MLP neurons of a small language model. Each row is named by its layer, matrix (up: input weights; down: output weights) and neuron, and shows model dimensions 112-367. Each number is 128 + 24 x the weight over its row's rms, rounded and kept within 0 to 255. Numbers have three digits each.
After each neuron's rows, "fires in" lists the words (lower case) most often at its 100 highest values on Wikipedia text that the model never trained on.

L7.up1064:177103097148073139122127120143160111111106119131125125130133124051116138143130123128163151089166108125097104118104169123109124093167137119111135124118128132133118114111130112127154104114150186117085143148140177146117121133097114123124111093117112165072082136118141104113110104144117163134165068107188123158147121142113132162110141130147154108144163169092133105169133133169129157116132156148109181142119148105109186078127133158112142172109132137139171122138100098142132116121135121144092159133130134115117155129138137139148111165141119143078126157121167083082143128114124087142163150107102127142123106117108099135104134132126144115118149149148086148060122139147163132149127149175146113151141116120154140124146107154131130144159123089121145142134129118151122149119142047
L7.down1064:132153117128109114161144087124153109151119140105104114175147110107120118140108168166158109106140146121106116140094112111116128180137106126133124115115132148114132127115149080101140118088164178122135139107077154101131100086147111116102124149130126173120166132094145099115132097132141162138161145117153164107133116125118114109112114118113108144115127185136116138093123092102101131156123182103090155169119143113120114159150139123171127138134119123163153109195103138162095132109115169106125145112122124126124100089152171100088148159073115175150103140095112143088139136153145155137187089127145072117124150115120168143104161141106090133157108114128095162102146150108112124113144131119140073110113118122181134138114121158122111143093188087123130138160142113112099107124179150
fires in: "of", "as", "in", "to", "on"

L7.up1111:156123109146147120147073126095115124115148139113168128126122161111136131180155126100115147112127112150126108106134143111156109098126118089134149103145138106110125104112165147119118076122074119105114160125128186131113105128109113133042147120153139131190142090102159131117144154136128103104133105155128098165094107105139125154097105087116146106076112117125106153163123128140117133101139123170093157144108148117116114139123147104117143110135130162126122161164130126141155136110120164126112130148137142100086176142094165152126151118121175136140116169178139115127095122130114116145151142157131157143134080087117046154155147112126098140108145150065159156052148107114147102145145110129137121139138102094123131117136124162146150140111141118152094094126104151129095104119144122
L7.down1111:136124079132118106118147093119133155097154152143108137134135155191139141122094134138135155146134130142109096120074123093087131129111092149152107155142159132086163109158127120127124127118062143138094148124121125108106168153078160165143126124090098164134116145133131162113095108134087114125161135147126080167118116143131135137131119104156168121151188142130160092117128107121119126102115118123129149178160149129107140159128088150121119103169109171148119121153067088103155135138080125135134147137124124111162127106088147123165115164065111151133111093097164117090126127143136152145150128131089127114106155109125133127146103153133153113163069128098110116159104159122149117128118110101160112118111116088168136097125160116122089111135112140142106129049110119147145132098130115
fires in: "on", "in", "to", "up"

L16.up731:150167109149097154177118139106139134129100147140084166136133111145130150160146136119112129101173082108153129118094173129131109121134154151148157129108139081140138127173098131112149110125134138134104166140133119148131168157139152115104182118133129184134111079129104100153122086151130090076130143131109150113111115124107138139094151124090144146130096105134154101115111124133130182085135111092096135143133100152145124143144100095106115159145138121122100107120130129137123129149119087184149161115140103141104146184154117135111118148136101131163129083141186155091148139130177141147123080146114136114144103149136126113159120141142140109099125130131106102099152079090105150135131119122119112132131110134119133084085138128142098071119136153079107128130151147141155143138112131
L16.down731:138135150148111103123168150072097086090105142161113169096158146107144158164152152128144135070137163126159149148139108133098180121146168097092123103134090111118106188137108125076131104095138095155142147130125139159106099112170146115123146127116126123125148113111104119135148152100133112172150093149120134117143088170106102150119114127128097121141127116145140088170138128101125141140145116127112106156144136130158129127154152152144115138187129143119186153147131149106090124120159135137168096106145118156087148135122110114138117157140143161168116105126110149116136164110135131126131163152082159104128106118092134127238112122150112130123137135160136138112124115128145160107122125143141134134147112200134129116112160130105141154150141127154108161113128111089166089128158152
fires in: "of"

L15.up465:153131086123158132131175124101126087128125100089137125136135116152127111193119123150156156144093097113128156121114110117111147114133103137148129109141115075109104131130103127133123125130159138095185159105136167135127128147144139086094141121131137124086136062134132162158130113126169157114117125129115154102153120144133119143190133142094149179131125106140118153135120125111128127130094102136127088110160117118102148115148103115105164148095136106138126143156126140127114166106071142154093131112104132103107087148142147108130137108129152107111163110134136137100108141093113100141154102125130140124171143144160116122120196131124093131117088107149150099146114157099132115117141088114091102124159147096129132183135131099150157146129129143133105115152164123166147148145157104
L15.down465:136113142131121125090139180135161112158144120090116116090088132123135113102151141114164168107187141156136158146135103093163111140154122146110126102136155143175120146137087125053109119129149126138113166114122122155119128163160115131095168072143091110146115117114115105148102107111105159161139099130153113132134114131135157143117133153168097110119127099093112146096119169159119127136154178089094135109169107151115123156119127156148105117145111136113152096152115134131138151142137112140152147171137149124108160127101143141168140156062134133123087093152137133092104165161150130144112086154158121100153156104145092101147114148116111170103106107122101109062139161122133071100140149107165097150111147166140101099176122116096107141122130144087139139093154117146130126109099088
fires in: "is", "was", "are", "has", "were", "had"

L7.up876:099126139132108095170164135093134124127115148124112136112146162129133146166110128112140154133178155127143143089140137102116123097089108101132116095112110105128131136109129131165139215141123176097124153130106150124144150091129118138141095122130120138142102102159129141131114149140141131149135168122142123105175151171149116108200116128130103114098138146140119122124120115148124125096172085189125140155089113134121117161139164155119174126143122151166108140152118101125117107139160088160103111122128130146195148114135125103144116153122132125151126069117140124131062116074128170160126133166121111156113130137136150149122152127157119165146139150153103101137135147134115133093115144096149133093122124129114130134127104115159157150166121092099126151144137115140166164146137152
L7.down876:130130115160148102133086144152155133159123137113155112144125084152102111111129113130104135116106144094168118130111140132183144137125160159167127129105142122113100239112122071135081117156127111131129134157128134118143089138116122122117155136115151151131099124127166145137107148117141128128111129165156129173127135117094101156152139132144143091121158130086136100138158120122102105155126145127104135125156126129125091121068108117097108110140144109123125148159133116146143155141145125101116117116185150140137149139092105167119129131127127166110094151145086135170163110135082146131121136140146107099122161049100115177108162138181141148169117120132129130100130120170133146118142130163130161117117210156143114141146090153106126103125145104125133072129149115169097152113097167
fires in: "and", "the", "as"

L6.up369:115164127100127159102103155154153126099104140138131157121131122137150133140100100141125141123112152143122109179133127145158148140132098126103114126130095062150176148108107124074079148117169127138153082060084099145115137131120127138150138148127111120149141115139137098107117153140157117112162145150146136158102114167168144111131132136105087120098127139108139148114117119141134148163144107114183107142118122135151185131112102138133172116137125116120157149099129177183092138149129163150131151129108125158141112134130114094146128132135123095122144082113134116127124120123134150108176149147138122129114156112177130155087181130151117129154137085131126137145124151114132169122130156118112133130118136117142094105170125141115119131150058126130142104126146100125158103164181078
L6.down369:130088123149134106104085076168128103095151156157134135146140113135092141159129143140147167129116168086116142125115160129154116098157137161161120109126101145144132147105091120129107152102167120132167193158148089150082107127128158118121144138107125137136124144110158132121149157128145137107154089130112112077115136105120092131153099128138111163107084154113086168111130138133133121141124133128104091149132176152087102131158146115131099123114142140171141090135152121114142093108137128178135137111151091097115122156126113097122122098084086142141172134087143107139150063131083131120146129148138117129123145091114156155079147119132132164197137130110101071139149127148146109171177130137079146111134111098121127102130112132121109126130155124121120149144146168107139135146113114
fires in: "00", "30", "56", "05", "06", "50"

L11.up393:110119121129097122113127158141125147131109143137116136111157105141090136134137159110174126088146134125102121127106157144152126136111107143118135110165120144152149133146193188117167121143040132182114114105099149123162117113141112135097124133086136093130128122142153135118113163096110154197119127141137141105127143116185127149097121118149130102103138060072128186130091119175125130129145149186144145121118160130092135132102107177105128116134093129159130142171175116141154110110109123142094160120134097124110113133180160145169131117127080117114103136135107126125138119148130127115192122105083100168108190059116115158119128101107109139107136165162151144117114118140163130102147173135167124120126124116110140115144121148173139054135131158126117137119116141146136122158126105
L11.down393:067166113138103100154131112151089089111114118148097116163084117189114114106096141163151146154145128085135133112142120123108129150100078113158123112107125119151120149136097110112112148098158112139146120124121142108134129106147152087090077139160113102109115157086158159101106076143151139120130130137126110102115144136167132106125139099110161120097125125139117114093143171157140143145089130120113143107098175109134118123164127128105141064161174150111142108140137135128152110121134139162141149129116170168153087116103124136165105109136152114146086106099110173150148137080145105132075150133129115157110090151177110149102131124147106168100161116162137137165152131138147099135102125110133137098146074165176146159138121126109128105126116120147130163127162110144158145105124128
fires in: "the", "in", "win", "at", "to", "loss"

L11.up490:137177128097106126108129127106147120150092145113141142126124124115106131161109194089150137136143123177128109126096177173177092136131216125153102108147136126148091124156092111125152130136121105106123120126106125158220113146146134151111145148159129110170104090172105145101168131130163165111136128151115117099097132118145133122146087116131133120120123103083118150126150125074128123152174108142149128095124104106148142134115144139142134135155088122116093104119118143127088158159137152143124188156111139146104134177140100139107140115161145128101166116134131125160157121140165126199158131138107138129143126171106091124155137123133102098127181130137161133152142124139136103203154119135114158128147153172130115162110156146164112130123154105141124073116139106117159125123093118
L11.down490:113131130153098112117159153120124144154127130128088106181174163106086105092168094145117147162119128100111131085139127086103163145121084115115098161133118149161160171142136129085132157107149062142126134182112118158119121174165120099147139108173087117163131142163160087165124117141139118139137132110110117145094136120143129113165140153130063089141118115130106151110146139125117124169109112130108140159134116110145171173120106104089092094130097117146156137173110152115130129108114151166092124098136123104086111176123130114152139099128159158138126135129107065136153145114126127136136093123100125139100111134133110122219149121080140101124112129138126119111107108132126140105141127144129124111123142120138136114092138135103181132125154121125158168128126162119119116111131132
fires in: "of", "to", "after", "for", "that"

L15.up1171:143128119157139101143094096169108137177115113147167110103133117112122108122113156153107108110150102137157160114144127109125137132153139095118170145130107095144107116118142130100117141130106080108125143153136132152082106133134162134144157118156161144145168097128122143134140143113174150127090145145131127127104096116103136109127170137120120136136177131133134144137121142071139145108112077122113115175180133180156129132088143180118144146112165131116153154081135144113154110160101148107153137049154122118096090163109123126168111125151120138128144129135157110113071126114103109112122106141122138135124122172132112113149154084118160119084143098133149137151108118125158107161154131122133147109114100120157136089142137129127159124124139142111169143119106128148139154138105125
L15.down1171:105126156143116116118139092170156149142142103149140112101136147141138155123082142169116126140132127131119132099157142150145103165165133136134096136105136123135128227135106125108142109104137160127148123111107194165124076153104087118116122120153100072113145158110145132152109136124185151110151137101109115077137099094161164158124139117129164111130128152172134134122134098141149108136155158109083163134128147144132128142125145103116129138133167144103177115110143133094126123127139128096145128127094123155143119130105156137137131138117149153143124135146147171137128088125151072105149151126104156138129107120110129089179116108121149146125112128107132087142153101146121121129140131096128123143159120143117064183154141111132104082105114143135120119136088108134124119100096110
fires in: "of", "to", "in", "southern"

L16.up1163:133150112164124125181129128120138139152118101130136099150139114134170120080128132098138150104113110133166135133147175136168116134140176097126126099119124090124130143101108111116104159143132117137117158123148128151126094101179096133110145157168157115086119098122111125134156120140179097070135115110112162139115115100111135123103175117098119139148117136136112104117068110127133163130074109136089122146106115187130159130113124094147093140131157150090119140088132129167104129141090099135114115078133120102124141134129126125132103146139085130120126111103082107142091109118112126121145146181149118143138111105123144105140158129130127103121113166122116128123153100129116099132161113116146121114121157114143150126095134155135095047136133130135120126131138145125133150147110114
L16.down1163:147155126148142124134131087139137118149131124122140168138151127118078105114096086127075074105143128157125113082102120075135146147137122117135103134126136094133114168146121138074127110124158122125134123142139168112139095135171137149171115128109148150102130141114110133127088134100104155115120182150158089115139156106117122171140182123127141127107132113142122145159130163146135109091137146147151138158121123110119121122155157193140120122117138102096153112139139142112121083154155189136179111142128130162136118141124097148134125105110128162101103110128092145128130134107143131131093152104138142148149126098089183150199102143150095141131120134110116146114135084175146135135176173119138124125126097152091124179154141100105113128138102137160120181122133116113131118115151155
fires in: "in", "of", "from"

L11.up1092:108113108117140124149087126131133098118095151147161163120092133099098125133119105141148187115131131118127168138143112122117139101145135081136127079150097182124140133113142114138140088119158129128092128073160193150117126134140073084173145091118128120172119104131130150132140139112148098118145146143115143155121134140160147173151140125125122133137140108132143150129192124128119122106131130126136109115153175139133127138166106113120146156080174119141129142105180129118126126140078143157122101159121135108121114163125095106095145181148100127139138187138163146098135158161138130116139107181118146141130077104111144099139142124135126110120119069132109120121110146107137103100168149117131111141167153136165152144113120146173140121129139115104106137102132122151135143154077082
L11.down1092:123109166147149115155164145131134131136141107106151206080112132136102126142120119138141079141116106112176105173125129130160141117094141158141090110136126167091144160138090137084104124107121127094141157137105125121145135125094150128130167112150131170144128158105124145145146139128118118080117136134162130147129109147132158127144101114142110148158169121140147149112095097180124122126115196109146134128160143133132127135141138076112110183102140145124097145132129123108105103108102181137090141148095141142110132148124127128136136130155122131142133142146113134088140122165143142125093111118161122086133101123083104165126104140088106105141100149117129147108145131103141112038099098093112144146087098135178124125112076112141092154112167082121118113181135132164119083130122175
fires in: "a", "an", "had", "has"

L7.up330:181144123114117123146127133123150160158111128173139124136129155133117104111145175115129119114126101111165130165122127127138149131150107136169105096124159134138144122085111122111120119140120123154114118152151189105102128135127125101106112153147127141123139080108119111085155120177108093111150142123122161125107156118077133145095182138131143108124122115149176113108114143098134132115151066129035084120110098086162117137116151113120133137124139133126142131142106091152109095120118089139097134175149122122098129174136112140117115172142067128156131140133149146093135149141141094114155107131131158098148135162109122102122116118183110108107122109132091111056167114105112136126163125154141195120112161133113146109121141141140130127119118101102128141089128130079209133127119135
L7.down330:113131124176149098143120177087121094141140143122127127125126147091125150139171107155128133083133122139124127102120125118136175160121161104177159122105101116095130070152157126110148113095128115129119125129135148112097133156108164101132112118136131092145092104123075117109105124102162127108146143117110121132097112091118129136083139118122120127162112130093124076137143131177139109141132150112138144094178143161120167132142103183108098173114141173089135122106151142151105115104116132134118104119115141143110126109116099132104064142142114142150126130125115130102166148068099146098121127118155149087120139146098096141199139127128146126086085158140181122104140160152107112124144155114165122142133151155127142134098146108102141174082067106129141119138162124121115097089074125
fires in: "of"

L11.up99:111137116143121125116146165115109132122127099144155079120131128124148140137099146150127122133153168157104126087166092150134142141117210079152091120126107116129161179076132088126119109139129111174144178115155121172105124143148113122126085132157160133173113117153101115120162136126151131173126102095084102134138145125139112159159106084121084183106161092134132167154109105103091137100105120114134122112117102147155167129134131128155185141078107144118111105141098129127119113168145100110120139119101142149131129168061102119120160125087152126122176117121152172100158131097134172167147127121090112151141123082126164172150117132136141143176095146140125121111146120124089107126117103125149148090167119164121114122134067150149137121138122111114140115106119110102123124102140122
L11.down99:130127121142123104133115107143145112119109151156112146118181110144139114135151119112100108156127141175138138115179135138165109118115065126085077149131107138091146176121168128085100108118127172090160126127117106117142137149136100127125104150172156139154105082145098146095084105149135156098136132113136089108098129118102053125177124073092090136128128113146081105127117116098143143109146136100093112090125120132136097151075114144125113121128123088122110113154127091142125121117132110104112132136191147153131114132132145146133131148085135135110118164130107146132145167109121159140106130109096088124126088126126136137118112175147155138152141131154126123090104122113140097091114135118142139151108145098072107107136074109144129130156174086162153110148131107121094160132122119
fires in: "and", "then", "or", "long", "off", "to"

L6.up760:099146089073142119165142170078087108134123109093149113152126122107125134152142113157095177118147133117133126150142123120118117152094127090097175137115132107085145130147169175132138162135112148109090096122079083124162075089099124136146166107099160065086108088113136102129128129111098151143110124094095148136117146129160143110110121110145140107106155081149137135142154126142123096109106099163114142168105138160154149166145165109151150148150124093164124129107113130111134145214092151132152105118126133109145156136129103114144158134108094140149136093121139132147133146100178138151151105144138113165112107112125159086103127127110106154091099126153105131104148129122151161124125151159128109129110134124134171129133045139154143123148148144148122157136127102072099133145162117
L6.down760:095125146109140107076137159152139130165099089156104145169157118105154141155093115132137156160092131101130106102104169115140129165119158085130117111068145177115112084135099111127109110120120132085137131145126136119117140108117067108130148090150117129126131101117159133131106113110109139120154134121120122150144100116115117150158118146161182097135109133141113144137129137098160164141141118126109109155113129101115171119100179098105136118129149147139166185109186114156129106141125129128132141078113123104138138101169090172153148137121143151163097118112093121106082130123146129154127125121072101156103146107108111106128112086112149118122134151132110122126195110133146166101153134142108067137111141140111108112139074126145145118143150160113125124158120089118104119119135157
fires in: "to", "into", "for", "even", "rather"

L11.up1131:162134125146156142121130162134102104124116150134109126128141135156099106131144117117140165125221148137156153149117129135144150131131128131135111097144105094137095157124152118118175123121130127115175105093058114087115111104137093125141098111105170119088102149152088125141118106105126110116115140102135131166165130156138113125127151134119162112162181135171125115090128124112102104129129083078128163137130070140130168123132164139124145113181170129123108150121138142130134121112123114150135111097114120108132160131160110077128135147100131138136144150119097134145133143123166116113165095128096081150121116136132155182141211112117130093122128157130143127094150125127118114131133181109111154141127115115121123100101127157174165158156210131179116127106152144140135141117116169
L11.down1131:156122134127113137136120136104113147173128091145113130127130134129153141118122157144173128134146138129106104119154097116131107111165115123111123131120137101140132255098110111145103145128135123155104146147131138161124141097154122132100101156147113118141160106091126121140111130108122143149127185160135141165126153117146134136164125136122136099090140094151148133123138147137124144147097110149114101143142140093141114157091134172116105105105124138157100105107116117159148080118133125127116162111124124141142134134105105171135112111096138178130150133125093121118108138141133109101088153144179110121151140122092138128195103103137126125115133119118095156130113119139121140165131115132108130131143157135146172103145110128114145120142106135118142157119112116139171125120132117
fires in: "and", "to", "of"

L6.up21:131105127084134166118115117133106126098102120122105146138102128120121154093134108103139133127115064143123118129085150120099164163119109153126090127127084134137085137145169135118159093100125109146118153107148123128132116140117139105114116119119147072130123130135136095171128156130161150108088158131098128112150084116158161114136126142094191145178136087131108140093172104096123172137148156141154116103150116132131159098130156089134148162132151158127090184118099147178110125130096115102073088101105109122105156103135163143170132157107105127111115105149089118111151127156124121133166118172134101141082178080126134124124123133124116141130112140141135138091123121141167113089128128106140121080116141145122134118152110101122141116142117157113113077123088124180137110125133107
L6.down21:139116160123124156150178115145135131134157123139123165120132122107093157128130153091105119162109149110106157143126108104110118154127111070171132116116133154176139108126154136122130141148139156110106129145132132122138139129122126141132141116200096144122145144154157114168131129088137086097140135130136132106130095102111094127146130106142098088176098134159132101107117136109139098158086181155146126089141102105123120127091138120103104123116144133170176162113190111138112140090114149164110127133120149119064168132163122112124141100113142127146117193111107129094129184145114141148135110138150140113151105200100126164101157127150110125135121144113148124134135122125131144179095147141101139119118142121083125158156123149131124155140125121168134135129128135103154114122088146
fires in: "a", "one", "two", "third", "second", "scored"

L7.up1323:151181098085152105151141133129118121113134149122111166082101169131141127133070169118141103145146143165083146140144145136084119128115159129116139124141108115120125130099138106101172109097135086136162169130134106153157149099143100138129147157128126153114142089127109161160177136148113129095147169183125162132123105096150170091124152132133158155164140125108123130130125142122148110113136115112136117158176087121130135125150131124144143129120130127130135124171125147116134131180122103101161140100111128116174063137147147090141109146127135128129127127098091103164089134121094172161152128120119112186112125139158151126138159150127121120140148156144105126109105111105128129126165106164104149118198179175151157084148158162119090139160144170120149131156133120100184137150104093
L7.down1323:134196159152131146130125115128127131143114091150134121118111169144144155122108132164164148113102180127133148094151116121152138157107133103117117150136128149104144153163091093114119128134137135153136115147145128123116126082128169135133123097103132143143108092105160150123133151141154066120154105120148164138137126152158135115169117077132162093150117137131117118151129145141147141082112110136115116101125162133133109098079144079143129118148131149122165122143135109180128151142073142077071116157098132175149135154110173137147157151122138127125092165171113110103098140113126083099145183124155125126146112127153164087105109128157125156111125100098130096148099116097126128135145171111092143113086127144103147096125141139082154136133121140117149123130145163144149153178126091
fires in: "of", "king", "duke", "to", "khanate", "between"

L11.up1172:165126108171123125129139137111137158168132108151102140177147126123122146088144118113141161106150161142151124155124079109112129152101148088145167155145134177132115156137127166152144136122136115103141126104119169114149116115166125161134078112122098128149103104115125109125153129109103101151128128078090122106133114130111173158151154137142113139115104146134137119127129137156137146140075162093098110159158130097134140136142125108129132121089144144151125175089129142118139170175146118124112125173136111115145145113144082166145127151113095131092129149141092102149129092071108117205102126150112127139075115162137175121112097145128123120145107078108195109079106142121182133155151148134154101144148166101170123129133145155159113115140153146145139112076161114126152171100161125
L11.down1172:128126127154139128143139113111165107128105079114151116107165159131171122135124147095128139116115152141096139120127144104131157177113127155108166115096136123126106136098135161094125113121158155104133099111135164118107097099162101104091132129120112167163120121114167114159110128113054153134162107153116169157144150160126179094101158125136137157126163176155111129160114122141160137118086139112102159124141106088142085116144126117158113132145105130146116105116136143127093100110103125105136092089122143151138178119129142135110191132152183178105096124145094079079160133149127128110138116155145109140145167142145160145102134109112125048139113171138128085126160102152123122141128142148130113116116167133179159106120125118118144120140131081061155128170133156124125138150156117
fires in: "under", "with", "in", "held", "by"

L7.up215:149128115127118087121139107130111126119121181135182113123130154152124107145101136148109184110145144115122132135141109110126140107134171132148130118139120121133116129074099132130145226116108163110151121125107070109116115119140071135139165118151174111123124108124134136128114125157141111114104130110125101081152144154142112117111130123153114185111145099151146130164101136138111143105158132148122123126126111114125138117138110163118159103200111135101129114091104106130131107089098069141139162158159133111148138157129144063090108124120134126153162133167130142156136110112146134169163117165175117150119131117146106112123152144129134100131124134137127086183157113110123116104149035123115151080124103134133149105112156168149118146154148102127143134157141166116142135132086144
L7.down215:166100121140123188130135123133119119130129148149120072126156113165140148163165115171121155160127126134141120137151156136124111156150122160127104164096165125154149242136105124118106125117167110129120135128170151126178095118112111124162092144083125152149114141118152154118155116128127121136115103143127126166068130145112133118115139120114114122120117097114155102117118162109120119144146120140091148157154123146159097100122119096096089142105121072152106108116143137138134102143152147116151126131121060145150168129201147133141129091104175122112156166111124134120127131162127080140130141129145053129136147137167121162105123104149159101161115084164125158118144129115144114075088146127141126162102158128131125110114111131183104140162140117146146133158133117133139120109122127
fires in: "and", "or"

L15.up1282:161124092145156161180147096142130099166144115093155095137150138144153134181083134121157144115115096139156131101122104154132107132114128097110138118177153119146162095109122103135143103184132155123169150086087082133113093130144109136139110073104112144155117128123128091154093140149153122121134053077164122137138107136092153133133103101146129165126141134141107082111098136138150134098153136119114115154129150150146098122157123102102144120101119155130145096139118069118111120134103101168090102118142108132139160141125123155155091172108101121141134131137093137100080116155167154114153086108136098153136106091111120087125153122124127123086121154181097088140132140148125127142115075128171155135139154122093135136163155134137172127155107125133096059113137105120126098152134169
L15.down1282:094151125149159153126139205136128125163103120112111096158085132110143115136127113186136155097112143104176146131081127091083116125126147155122111148167092099143117076131105150113122101105118140124085158121163151132120128111136127137143157140113104084136086132135156084120097114169127108104125142132115131154141116144127097121124128158176112145093128136124113137148099160145147130151104166099141102110130145149211213120104093122132081122104152101116139125148110102115118154080116126127125080124129156174113172128147094118093116143116134160133099096125090159109120156117132126102121097130133129117180117134093133099134117142093151143114095121133117135152120114149153094149111204145113167174104122126126119107126139094118126163120144137106158135107178115101114107166145097
fires in: "when", "is", "if", "are", "as", "be"

L6.up1212:123114108099146111123109153101140115126131113100145126142128144127132142173122099120120139107120071110131118124158108127146076162110119106125119161141132114115138128138155153123104111122137151143117154090132117147158115159129141081152126151074172100125153101128129122119129172133138121099136193134121126077173122170143163107171115129090128124125155095109124114112154123104137121130121104141110110127165179143136151129113134119127128135137154147118122159137111151147119210165128127147070135126096150150140070140105097115155121142132092113167113031144096107121121113103106133113163136095108114160105172137129171161147168098121114086142183128158095108139086139094152113128113122107086143143146112193112137145138112107189144143140121124151126112131106173147164134149138140
L6.down1212:055100135134178076147152153137118129170146144099123097134154187138139139114135180106134104146161110100098079129146117135123119148146125123188106143134156161121120156125123160104152138097125136148162146151109158127115085104089130095127104114126127111162132089148104134119153121084133138176164135119145110154122119114079127138185118139141135082161157114113084084156148109142102111140128116105077146116111129129158170172091156116121093139075147125188085121136125113150135107119110157100106124147149147142127117129152114120143138109096152149162155168098096121152135100150111092103156187125123138120099110106123152150119125129101144147113098124117137138134121094121087138152159131108106153127098159142139143127141145152136182151121142127138154111142150176141115130146123153
fires in: "as", "after", "saw", "west", "with", "meaning"

L15.up1269:142083097105121120143090093128139127162109139157112110155154131092157154066118164152155156118133144174128126116130175125114131143162175148120160103149111147122123126130129132120150125139130132135108141107137122157132074122081146117072157164108105140126137091076166105128128132146080083170110077102122122148116108112127213175145111148126116130137122141076103139128108109110137119130112124119127183146119139105129133131164151158144131139128144120153094127124155047133109134188157142155098126101167111149115157109109127125163131161166103136103093143137075102119141121092092130127154100145127119133091148132113131165137156128148155102124140153149144107108102119148091179151118155154108141096157153129137154138114129143165105096116109148188128110116153137129117180137116166
L15.down1269:100110135174117178132127064118123091171104143098147142113089127136123154125099147117141122163130131132126148091139126081196102160107115137118156115133127124164107192102099145107125109142181135083085132116131127124111104122143113119156144133152122179118115104150104154112130108155096151119110104128103058170137152165083143125136113128129088095128140150122124146125098099154171105118107164113145169120106141143099123110157133160058156105086071074148163144145152127142100134139127128108152121131142125132148120145137131131103150120138126117146135137130119122114120164112136128079127083124072130141089152106071126161168129105140140103128090144111103116112125102176145141146143150104117097101087120113124097128131124122169102143148174077110135151164092149122166133112149140
fires in: "in", "during", "for", "as"

L7.up961:170133100130114135120144122135061154183128139140132128114127145141075133127167119150135125122116159152140119140116165148147128132126131137137153121095097132086125142174162138139111150126106101120070153119133128121111105094117098127154117133141165158141092111065106144117125109159101144141136083141105125129112123143140158115170100104098140153144074111133127128112146109123154125101139126091170150164082141095168084124105157093128141152118104137138117138099115142119130085116154125129161142115123146123140114216126094098112122104110121164080152093161154141135122108109118086164121118148138153155138131137134132092121082110139149107126119128099152131073153119155149161153125129130118156126140110173084148120154150167148138112141131156139070144082141122143159123047142164
L7.down961:113133172140108123123097140125141151119110125160142115122148123097172176100119111137140104159136132101112179141091123100141167100147129131148180124139106149170100146109122176155155126088119138144126119164136169090129091122100137105158133112136103139118091158107158109153126103128141096165175111116158123142134105088099109138099153113133121089104147091134069100116160108140119132121119147131136080136123123162078151138073112104134137146111124125138138126128134100133105123096127104113095131110101098130112132072162130129080124156122128123101144138142146153173147081137154113114113099145069151187134124138147115128137113098102121151162151118138117109160107163151173090137150108187149122126134121116087101109148170177112123123150111064124176129081094148110135144127110107
fires in: "in", "to", "for", "a", "by", "of"

L7.up818:176138111134132098196093097153101109111137109158217120119109145119128138106139131126124125116113111136129120131108157146097127158092101102118163113133135082128173089167104112134120131151151144129138096097119120103112133116130124109145130100131135134140125116127127094143120148124123153123086148115147144109131150138178139131103137132102139158124132058138142132129114108163141177115145130074136139091169103151115185117113124122146102111132153121151151123139121076125114097114150135148123079129150137126179124175098095132135139141118122148134110124106144154139133126141137119120163129186131167129131110081131130102098126105103105142082124114153082118148137109124136146124145151128138174122111156130122152145144125173150124108121160169140156148126136080116141086129129150
L7.down818:177119127106146092121133153123118122153152142111146120143111131130156106114109127135139150158158084106145132088132108150143139115127155112160119134139146110074092125146131075101125131114122085143101081148106142121094121091123131121093121134124109140109117133123098110166122124144140124098068167132098114135153151118084103144135120152111126154113105133080129121118141124133115072130088140170135146113126139154086147112098106161164099128116142172131126122130101100095180100128139122129077141099117132161142145089153159155129120133105077155130139124121104124127157127150124108186094147117161141137140157127117109113132131087117115154143147129134140135121105119094160164145117210099181092111122139150119165151113118146103131130125129138112131117134151135134147092130124102
fires in: "to", "from", "into"

L15.up1134:135138153100128130120129159138143098116133108164104097130137122119106136163103136116070146120109073120133104094089114119097161096110117110084095090134110125132117151130138128122158130121164129102156119150159105117098113153149102117105099111095165159109102118115171110129141179122123112096132111078064142105142162129137133163164093146137101126111122110138137078120114113146128123141091110139079153142111101119100086122173139125153148117124146122153102109108113108184148157117087138095097121096124140103107106164124142150153160173109099138129150167123116107158154141171118146082149078127080126105149151131083126140116134140088127128139112171151094130124127101119137151112110098163160201093147096096105137118102149105149136128131142162083070112102099085153103153155114148
L15.down1134:097086134132105139134128108119139115135121154123123140082095132117113120099123136104138126127083140171112119096172132088169096130143110113133095083164158113126071162134111138113139103168182101154128186141129122135123156095179104125118135134131123111149163133151148105138118138075086140116123130155123178135109128138128151144093099156091129146117128119125056181190089178156151125107108097176111106138132148130125162127148093145165154104140122108126147171122097097151135155117114147131126078137097155106164113103137150141163114109126131137173112139120112110185126128144144101149101089141121092150129162156105120123151111165101127120126138133109094137096125143152126098144130070110136148101122101132123125110104152092127158143155124142126107107133135125178100115127102120
fires in: "second", "first", "up", "third"